Part of a small language model's weights.
Size: 9 layers, 12.3M parameters.
Architecture: LayerNorm before each block, rotary positions, no biases in attention or MLP, untied embeddings.
Training: a variant of Muon for these matrices, 738M tokens, 5627 steps.
MLP neurons of a small language model. Each row is named by its layer, matrix (gate and up: input weights; down: output weights) and neuron, and shows model dimensions 32-223. Each number is 500 + 40 x the weight over its row's rms, rounded and kept within 0 to 999. Numbers have three digits each. A neuron's up and down rows have the sign that makes its largest values positive.
After each neuron's rows, "raises" lists the tokens whose logits its output raises most directly, leaving later layers aside.

L6.gate296:462451548479496487497509486523482552510528503474423501460536478541503476555443496481519509540494569502595422595505482511520560460449522497529489467567424478513456475569508471486452479467544445493475511526448481461404519497492524536518496469417474495438460520544503466498515474437543473576539475500504515510515510416555550541443569478507550555544509475478568531538557494514504531473515533489456515524593486423459506484522547518520477461469533475509524485528516480461516580428469525455551480504456519500512563456507484493488515448577494504404466513487511415522506422536502545538
L6.up296:557553522476498485455505518543486522525535458532512509535465497565484446550495494547491523478453490438533501500509515504583528478450435480470480523469464465431547454542534458547507423421565476470497537509500562510452498465554578545519539495540502514456481487446451442544508456465505514546489492467492475489523515496488528575546518495539531522539470591509485518525525569468501500471567490504519459454490458443474452423456468531532530549455461456397479485446515496587443528438581472471421564490473529524484508588494455509539554529514456476483563540497553472508492509482561600532
L6.down296:508478482515482443470533501486471507524484476518525466491412540558491478514539435471513520521537535562502519557554532432502492471495499497520508496486440539531535643524444440422490551437566395565478502511430447422450538494517546489460465507486500443529512449436518479461526564490526444551537544489496482505567459467542486523498536494502509570447579521510555474568471538553521506544527540478524525431531467466570562437445568561515480477476564487571507534496472456548510555412489515476547514510511446426442548460471491540446519442485531473516529528465486497514471542517455512494
raises: "ts", "cy", "t", "ci", "m"

L6.gate70:476506494530484451483503561493454480527571517481507490567431448453520530454512555493554419561526469579480474510474450483602537475542565481512490434509582500550447504555501499505537564492511501493467479534505531517548491473474498454494443468480457525526474484472488429456482505558499499503466537478513528423483484535599532448553537446521535510440475400505526557556478452443502491486481523501417440506510523512499460474520562500462447496517510482511490491519611486521455503459512455476549507508557477500498457505431534488475508500488507515589497564532425426476532562497461536448
L6.up70:445475428451490520443516461476507472532537546503480469525540491532538462507473493492508488448492445525536553468401500544564548436518486462458510463497628483429448550464441518522549528503455503475510475552541487564515433490428509449532466464543477496538482444469472455569518453558551435519526489492473533493463523520493502506523489521563486504530511487495544535536554429443469411499454494468527488501427519528514501424533519535508529499489540593529438449491566431488504447580528477499534480461549518565540453474535497467483503512547502474570531454479483498422504448426557493458
L6.down70:556449492460409446514510498457471487524526502500491499476472493478490572413541483499487538503499505527532531503502558480499551499509568533499494446538502444580549550484435447543514498492489533489530480459497556521529517583482465474485467555557475485489516554453525492468510557437463450531454540471541500475466457444529563423524533452534539525498463418490488578498498493521463484519420478451489535530492524479543532567490533451502494486455568590526460532505511501479520475514479552440473425539515531516533491579437480466451491497429598479526458512502513456526490539505565493464
raises: "tra", "iv", "ship", "ria", "t"

L6.gate172:499522517464506482479461493516483438579453446539474524469490574516535454480488435454541585504542601488463541490525536536579442475515495511465501511478504569559480570480596430529511506448579523497501536505552504511511505510494479502535581459469541517490506481451502470530483486529505475510520504473531515521378529460457456523487469473550562470462506482483505559527454546526454479497544443496474450494469494481531459509487494477504541447440522510484527535488521466482431528490435474497574481523490507530480527539427479481523517583354476508490535566508403520535518519559563447518
L6.up172:484548522468578568561533560453519478502524528514526546529505455503493476506510516477477541538530578564476543563507496504469448468458567476558479516578530544500490423489459477569525547511493590538449446487518477552484480489543534513497530504547465543517510500494531481491500473491436429513547553527429482489456483447523499534481511486549465497526514493464457487572460529487461545509591466526575502523457444578548569502495531534507517451491471494501483504452535520463495531496435506498501550486482508452447499476513439561525486466541510463533535560545460528448405503517497424491
L6.down172:554508492523503504476474518434475474541506534503521526521533546535497403501516514457523525493462555533557499486483497466512482437461489494471459416467535526530492431460482492559505451488496538460479438506516520465471451463490502561378502525492520521531492481516479473450508534518516527539446422535460503527495506555478486593539472464483528489485494463473529453441419560563536417508454442510534492544439507530530415416507565486498403570521500560471495537514488450513448543472520448551458476524537489506542515515451455429531528560439464641449468508470551492553536559533451499496
raises: " were", " are", "outh", "uff", "ear"

L6.gate467:484492494495564525487465540493472512505470430468550456550509435538532521503498508511509553472504463506473503519489588504573490429458547496530517522529489487521523458455519541599499525436554446502432566530499517540519511507448482449521543458512575543457493489474553481456535491454533556558552582537407443540550496477532481474524500451483499514523511458503585454560468419543543502494525492546450499473558460482457544419475484498442474530444548602489542523488458537512456513424519456467505506489449468448444556493518526552497536403495412481461516512539525482480492507481476542515
L6.up467:500515584481446497465467480508501475558523488504543499518497500573490576467452524490468488465540515453487470552457467496508473463450452476554506439484474500498502519578448554491451518434484455532547490527513502415522447437452557611439530512521499487519489517537463549508521422508493512578424515444532536531497468489567575494551509416519477538473442561579562509471512527505510567531493547488537436504498500464547473511476443541478458470466460510407551476491470456571527515380407480555433576495516441497514509507493496515443452435525528437438543565499457496537493452504471549524
L6.down467:539508542519479465499527462454532534525507502454537439511484474496499510485491475529503497524494593467518537495520504461483507423452441461584522472502446485574472450554510466471541541521468439473530485494453572469543453537480454545525490434395439472523546499531489498516477488507469461614555528533574484501514532493499593529554508504519452486495470473443488487478502509482469525603459490624492434506521511533495518465533517492478526505481468471460543452503505444525515502508482517495513512542517478487519487477551504462500515515474517507545488540555488419541487431487473557517
raises: "ther", "iting", "til", "tor", "tain"

L5.gate298:550467478486558526511596507521454446472488487485531511447462508546558531492453552479509435521478459475527536465493518404507528467512488505487521575488425449565499451502500439507479512533480516573436486465455482492444529492511507552487547508560487478550532606467506475540459467499526496524480496507556481523536454473507464475577515510446511520534528461542399539586569531487478522432552581464481490452464433524521482457489559437484564481476433504509558533544525490523558479531496518469473446490561536522448490502475477484484485533577452468509479477464560495481511520459509564490
L5.up298:513497449477541471463555508546475491448471510495529542505490489550466564536599476471489405499478486474391456443428469457437487467422501539525527627483425546481473536447494463490518555590496527528464485526511574524504440417503541459486470511512533518550478547498496454480459501495567483493526468462505511476453412529526522458448500486555521503505491489433456482469515423516577551479558522522479501489539480605526512426520496495490492517454492458441457504498485485527485498510479558540490493447491483526551466486500505483510468496478473459481562504410547524530479498555530537551
L5.down298:519490524433467532455590527458523446461497488506470476436472598465498465465591533562452480469468528529467448513459514497500458496432456539462495499570522461472549454476472480504506531464570436501486478598480579445492532414464476510500469540572468560510487591460550452558504554464557455559571533538470511491537467519498504456491459429476523555468564500467510466523502473523534463531598569520445463542509486500515526487509448431518537506513475482475536455485469440508491527444494497441519540503504517519481504487511535477532542502453529487472542544476473482527508486469516504501
raises: "ness", "ts", "kins", " motion", "ray"

L5.gate822:497484505448527479475519509544563494510491519517474469516525523521451471460519579522537568523517500496519538516473537499556487491543514448516445542547500463506445441467467513477561539481483517511546508541431453470490540488460530459499541552501468440467530509455447439534474653451517454490473503454535469462454527467494515483554451525526571498469501532467526508448506537522470499449487582555503504568487482437530507488482497454520574489451479533497422507494505539590375431456496489533525552465533520473529582530548494548417522526505433512467519531544454498560510512489447451438
L5.up822:499462521457511500523447505465428524466536543415552511435459481450547537433463498502482538507532552453453509446462591461493458471468478464474411506506507500487500491492496439484468526479483428483507473506572542545431529549460551516479492500450575481459428488499484479605503551433528527485483484484531539534455458523502545482468436522494472471488490505479546452539473595496408568467566473547518486494564478488487521499488428499538524540478570420545544497504460444487567524516506482580437535493459500496480512508464528472548431501519519466546518562512543494501488574468476471571
L5.down822:525428517495560500419526481504600483541483497535519512520616492512490534465537506520515538536486480497501500508551595502455552476459483464520463471474499458491517498453521466476563565486419471520485539508420460444502520543446397491496485521479476529465592512491529468529467552502433423488447507472490546444445554483493555461546475558550557454617516514496414507515537534533540523570519571468527519462576518503540527498470499453442549457433449489516459477517474558505460518526509590440511475477567487536512489559544507520472552458432504518487476478492507562500443562510457504448
raises: "e", "es", "ida", "ely", "ed"

L5.gate578:493546492513486564521510496507444442522533528482472432584592460560501508521526522488507511510526570517520486517460534542601473489482506453465504466482514494546504477533513478509466544586522435507575509493573442472459509576516523487564483554512455533549518500455546511541555516521501516497484588493423477486494492436524558468556440456506473474421536549465548444534536471416484457524519538532467462537478555564414438468515494537483487572447509511516451511509493547501457460559449440496476499494621521541468522465526506460416519477475483526516465589546505490440499504478526450515
L5.up578:474536485447568499532483460436521410531497428525533491509486478514538540518504407508497505552535512541461522580531469469486476472447518538506423507497498493550508578448491468463487450532493494478513467536497520552420454440599457500453567552458560424550454458489444518452434475438470474503523489432502441473423453531467471529556483494534483447487500461489441495573505531506454476523545424571493576460527566452569486493510425569475528510558382499543526482507501464482488491491462539486537494494487520518526481478525482487526456516456412434533568517487452447451463516514486532515
L5.down578:472497519471500561561476486466518469448545459493478542507568525536549528483452412509540462573506462505489521563489452496483541451532481499506535494461470513474474562519505532443468451497499493428528515503511526432511507486518471502559515515469633615459471537517458446513560498488558512499532481513504499530494448574523514516498551519488470501457537481325488489589536596493523548463503518500440591506460483435564540487517541555529547480598435502514579492465561580515474505482504474494555494510518464532507443516455497495568533451491479520517511502490456440504474511512424478524
raises: "urg", "sters", "ress", "lic", "tes"

L6.gate62:544525521527465487493488480431499528478495512491532416541477567498487495522454468465497579506468471521495456514472575526555502481535537482517520476526505563471489531434560491536501433424495482481450497521547464560422554573519454438462537466501454431563519545451563529502481513482520566461526479540502481471480476418514488538545510506483514570506504474490499570505547537539471437455551490456526497469507497523474538539506531434583412546530521438482538494431529557539502462469520499489488488479504493505504451541565516520453491433441563537559484457411435531537552524438495548547
L6.up62:556487470523461589544534461548495494462529546515467438517504449440447515427556559529481563485464523555537436600577507477488517469483492484429563481519499517516456503451594509539493500450490539592481491521443450556445488557577497434531479545535455508513479456468485511476499514531443553533521501498461409479482492468500450486534463516468557579487447502558516522548541535502512461479510464452496461450554528427497555537488484493481567482474434448511531450516496450554536428559437475494482540548486449466412491516584419520525464490560488553552455466575501520547510474486507512489
L6.down62:496506492426511529525467558472463521513439463525496538490505456549522532486536518507485400543550511498501531468489454474448530526425543516563493525471517462416535484549449528505458563523518537476451488439531542500514500401466553567520468462514525517455504495469426436488486549506538489488455463476527574535520518532502463515468488521525482419492495515467504428520418488529549549534510486534531542483448539514548433422516497575485479549502562599502464489546488464459466542517550504522509491494555490556542505454426494523495511563543451490442532546509554416521459529565513473438
raises: " is", " was", " are", " were", " consists"

L6.gate626:520498504482469535532564501495499598461463501497499526460455536487558516468497481512470526577461562518533524455429566510537431495477476532510502523502469475494505488525544469477408527473558481502514488557453494420431536509551442497513484523542491456460453575468488491462543495509505479512515468508552444558567441452536515493472512522513431575485517452329494469431531508622479496469492532518495511426516491430501496490437519463480534497516476482581484540516488509536462445415542468500565459480467566513461501553545461475454503511514471527582522575504502493494549526543521478533
L6.up626:479509510482531454440465486430523492407526532520446514494479468465510549516519492554477486459478505455514572464515483505483480567485577496460579534565507523456440527491500522488494528472556466529406434506485492566527576562544491495508527436479431544466473566533403490524495474523438532501438530484505491541462493540491476456511478483510490494481403477512532499498553539567462493472502519477460537463459479475497526502455373521505446532481474457554455454481513448463478546534531513583505496486558514567425568498416563472499557438529510471573503510501493516563512464481537472480
L6.down626:516490468439525440515434498506450474512464477528457490424534444543550501407483507480509431512476496493506532511446540554606406477515483462437559441460481431468520461506462484487531492451509488518487561558504449495457526530549440520543488540475500479557448542516498480573542530454562446484479505528558484516548451452573481536417487472472467520507537426493531508578467552560503521511509537498489525470485465444480546476458486518479529456457441519490444490524479479538489515478544506480554503606460515536513506553512435556421534500526516522535543529480491462512473554527553517580
raises: "hip", "t", "ship", "ter", "ts"

L5.gate247:459465470542448482530533496524472496546478478483476454550431556498471519504472521474495541353527512472551500510537431529444504509558485488469557503453494484465516492509501477474463494536534552580512478515438515523426531508503541460494523543539520460535477512435501442426415421518540491512438546552451493403529538456531486526466497501438415518515510467429582501522469422528536486469458538490521520520532505501559521546490539499513471486494485445430438536535438527507478482540418488548474577471545395498519522522446487455446503527578483466484515440550467526505537516547509506495
L5.up247:515536540476490505532571526463499473502492502496486436436486488530490543476474437522435577400500516475460524572498518528444442503455482539499523518469501462515592541437477577551467497498506522469503532457501498550464494490521536554490529498499451487504499543412456555489542522482474467507481478450434471477538552440554549549563515516453479540540513510561532533506460495563494482437547636598552564552460495538552469518470489470518465451492499412470494532560425496521518522494466580519456581470467492583503454496494489483415481457487491486519567459491491493408480468555475525464
L5.down247:501510453465519534459509481475536467549457519546483560496467507451494587469452538560514495467484536508523506517528551502480509601537484488422491512476481522530480515410484479477489524496454541519437493446406563476586436538519449504508514483536467511537514558510490550433486451529474501506496447524470516495489521430456511493522516456525530500492548577495476456562568613456522479500470534561583540478565489509488497538538456475460586415473522471423530455471528534519507528504516570464499550457494470455458523486537466514532528468533454498488508542532526504529462489500516499526
raises: "th", "e", "es", "ated", "the"